{"n_layer": 13, "d_model": 896, "n_head": 7, "n_kv_head": 7, "head_dim": 128, "d_mlp": 2688, "vocab_size": 9159, "activation": "tanh_gelu", "norm": "layernorm", "norm_place": "pre", "norm_eps": 1e-05, "positions": "rope", "rope_base": 10000.0, "rope_fraction": 0.75, "qk_norm": false, "attn_scale": 0.0884, "bias": "none", "tie_embeddings": false, "parallel_block": true, "init": "normal", "init_std_qkv": 0.0172, "init_std_o": 0.0172, "init_std_up": 0.0172, "init_std_down": 0.0, "optimizer": "muon_variant", "lr": 0.0123, "lr_mult_down": 0.7, "beta1": 0.93, "lr_head": 0.00393, "grad_clip": 1.0, "warmup_steps": 200, "schedule": "wsd", "decay_fraction": 0.946, "decay_shape": "linear", "final_lr_fraction": 0.0, "batch_tokens": 131072, "seq_len": 512, "doc_mask": true, "train_tokens": 901000000, "steps": 6875, "dataset": "wikipedia_en"}
MLP neurons of a small language model. Each row is named by its layer, matrix (down: output weights) and neuron, and shows model dimensions 304-559. Each number is 500 + 40 x the weight over its row's rms, rounded and kept within 0 to 999. Numbers have three digits each.
After each neuron's rows, "raises" lists the tokens whose logits its output raises most directly, leaving later layers aside.

L10.down2621:489412403502470522455530456513472521454531542538472543511463461491524563515468596544516475444523499448467550461571415546498520477551415417477545502472499460497525510501492524444518508473491471385521459499505418532531468577500509483523517541562527512453478503502465523561522437526521534512546434509463524475540553447498459595529458582523535509472520520546457500606515455456485442432490511487499454566541555528477478536434515476512436507494538481536479497476508443544468439481527525459454503524540537457512453473481503506468457498551490427506520495456501481604483457490443495516490447472506522503506536535501487493483462505474550446478542481505506506445431529496420427559534526477463479536455502540496476457448439530555549518479432461472469448443515483490501502487564549
raises: "ides", "op", "ide", "hyl", "rop"

L10.down191:470524445482500521560526491663501583534452439496509482557504481424540475472568462571515485495468429442448490472465438493504466485534492503472488509492484473434539503467486448493443444518449505472500480457511536450477503516530480501532434510544543437489429454438497468569513520500512468567481529480520530475500503518489503462470448457511409542485510551463522470484523504431511469533454443521508462532439523459477503484503483524474523447526427541506574463413475600495431482508518519495523503501492521513536463483442461448480473465551430521454529462556494506513528530528486478472438505479538467544486467526479495548500548512459506465426447426478493449500552558495465591458504509576512507565469485508457490489490485483470467473488429546579434472472534519532452488486474555
raises: "nd", " December", " July", " February", " January"

L10.down1720:483459524547538490513530513555549531555488519481468463504463526544449565491468472430489521477468512580461513521461494570561531491553514475517513497504470485620516461480534446554471545482479471562614482476465545564486536568528458467530493489498489566455457463531539472392468507594568480539444489497488498467503518509503484466461540475509528449500503495577504484385481488459529498424491463514529515484501487489542583451499490505462542529518513507589544512537432499513428527508537501420493522469451476486530491552424539467526490508547427481559579539446470507518530526526496383493523584472551532449441434493445532502410532524517483530485622475551430481466457468527453444510501512497481459539494487509460487498463483455396418540476450568490487536511474480532506441569519516
raises: "ol", "omet", "its", "oly", "oh"

L10.down1657:491457524517443490453473540552513460425508465530471377458537462463552494555524497469545521496413511428534451525591529435528462487491469540533481575536419556448574531455481541488479552523409541446502543459454469502500545523522443517509495492485514565497527486546498419540527531508513452495457543457511521529589512446535475490479525468535460484509529537441488532518521410565441499475491540451499513535534480517523458450480469447530471607488539428470545481460497576507499558512517534522463491453556470497586554510523554525460471520562520531563425479453489474490488510444519466481537447569522432504491507532483567502544489424486427568572516443454490464521438452500518479464516476517495509491434422478501528482450584514465511499480522501534509479555441498434529508496491535
raises: " Through", " Here", " Another", " There", " Again"

L10.down2393:513468485475501487454542495509563491509527484456526516499493481506533507555456462460431528439472458564533504479562500489471466539546438509505506508432481457509451544446473533542486528524469497493541494527489502457464513534482505517477430522552542533479529532440444534566495492543504460503412509506536495496467565552543478517450407529532475476493485501509562555534558450439473551474539507549505555478557398488455427432570433542482464458585512531456567489545590541476551538508518434532542501570549468535506566524475499533496537494493535519559483557544491487574480430497471478524548590506507498466558481571509553469554513472489473491497430491511510562452439491499588490526474611562481434501503503503422530474451430523497489516474467528511496507562548457550464529547453488
raises: " vict", " defeat", " goals", " win", " score"

L10.down2353:504517478523469467546540502469474519481538555495568490529555533556482573485492554532478437534531543451516574552504481498542448499475531537499528458512484513453564453482530558468455528500471496512500536483541508463469461523418508500506555466521412541543466524505500485461489553447481510533490564568511506476461558501511534491453483507467450537513498481439514498484545529485506466412497543578546569472529473511443536481566472436523526450529541528579529466533525458490515520428459536520456548481508521474482542528489498465518519484467469444490524465568553535550443502478502520394502533541491474474513468476503469533539564472441479551523522438479480517506552547510527557507429540467514499537527490542469430459468477496464432471512504549450449448572528464429506487552556499
raises: "M", "The", "Or", "This", "Z"

L10.down1612:527569464420517490559476547467521507448530513537530442495479479533525453523514469524507469494573544435562514450489406543427499484584478506569481515475550432453509453502479555539508454481518483488526504481558462485473446495484477504447511572487483485491530486548530528511504441549504494455493521570477524537472468451460591534478484469504466442503522437531501475493492555475483478465514467593481517481529433420435463559474493447476487490500553467552461479428569454523572522502546518532481503543462560517543544551480476515437521510537407426501495513458533513502517518484571507470505529590543515453550464531546494573513455526594492508379458398463492446571493530449557469487485497408509464488482522468484487546440527507550514456544480517576552521495494470507466457506528492
raises: "aling", "duc", "fer", "asing", "ided"

L10.down37:422499520508489540464465518533536495558538445508517461507501531466504548448593485495511534515490519437568540496452575472474521489477491534410497512450500537483470440512483547481505420458482496464491465549486480433467474406593541485514554447520530485542482478457513467467512472499523502531420453559460549500501568500479472550518505565500534481451513519485498498511449502530597496442524578534511450477481459469532508538558490505554572460455555555575533479488516496485425477445457479459509478516531519488331455492577425498524560520527488510488469558458522446480440442469505470524480510457528504514478520486445495552550469509499498513483510422453511551454484543449534515487434500538507520531521494544563509518546517509524404443395497533486525537480524472531576416575514492
raises: "em", "en", "ew", "ably", "ently"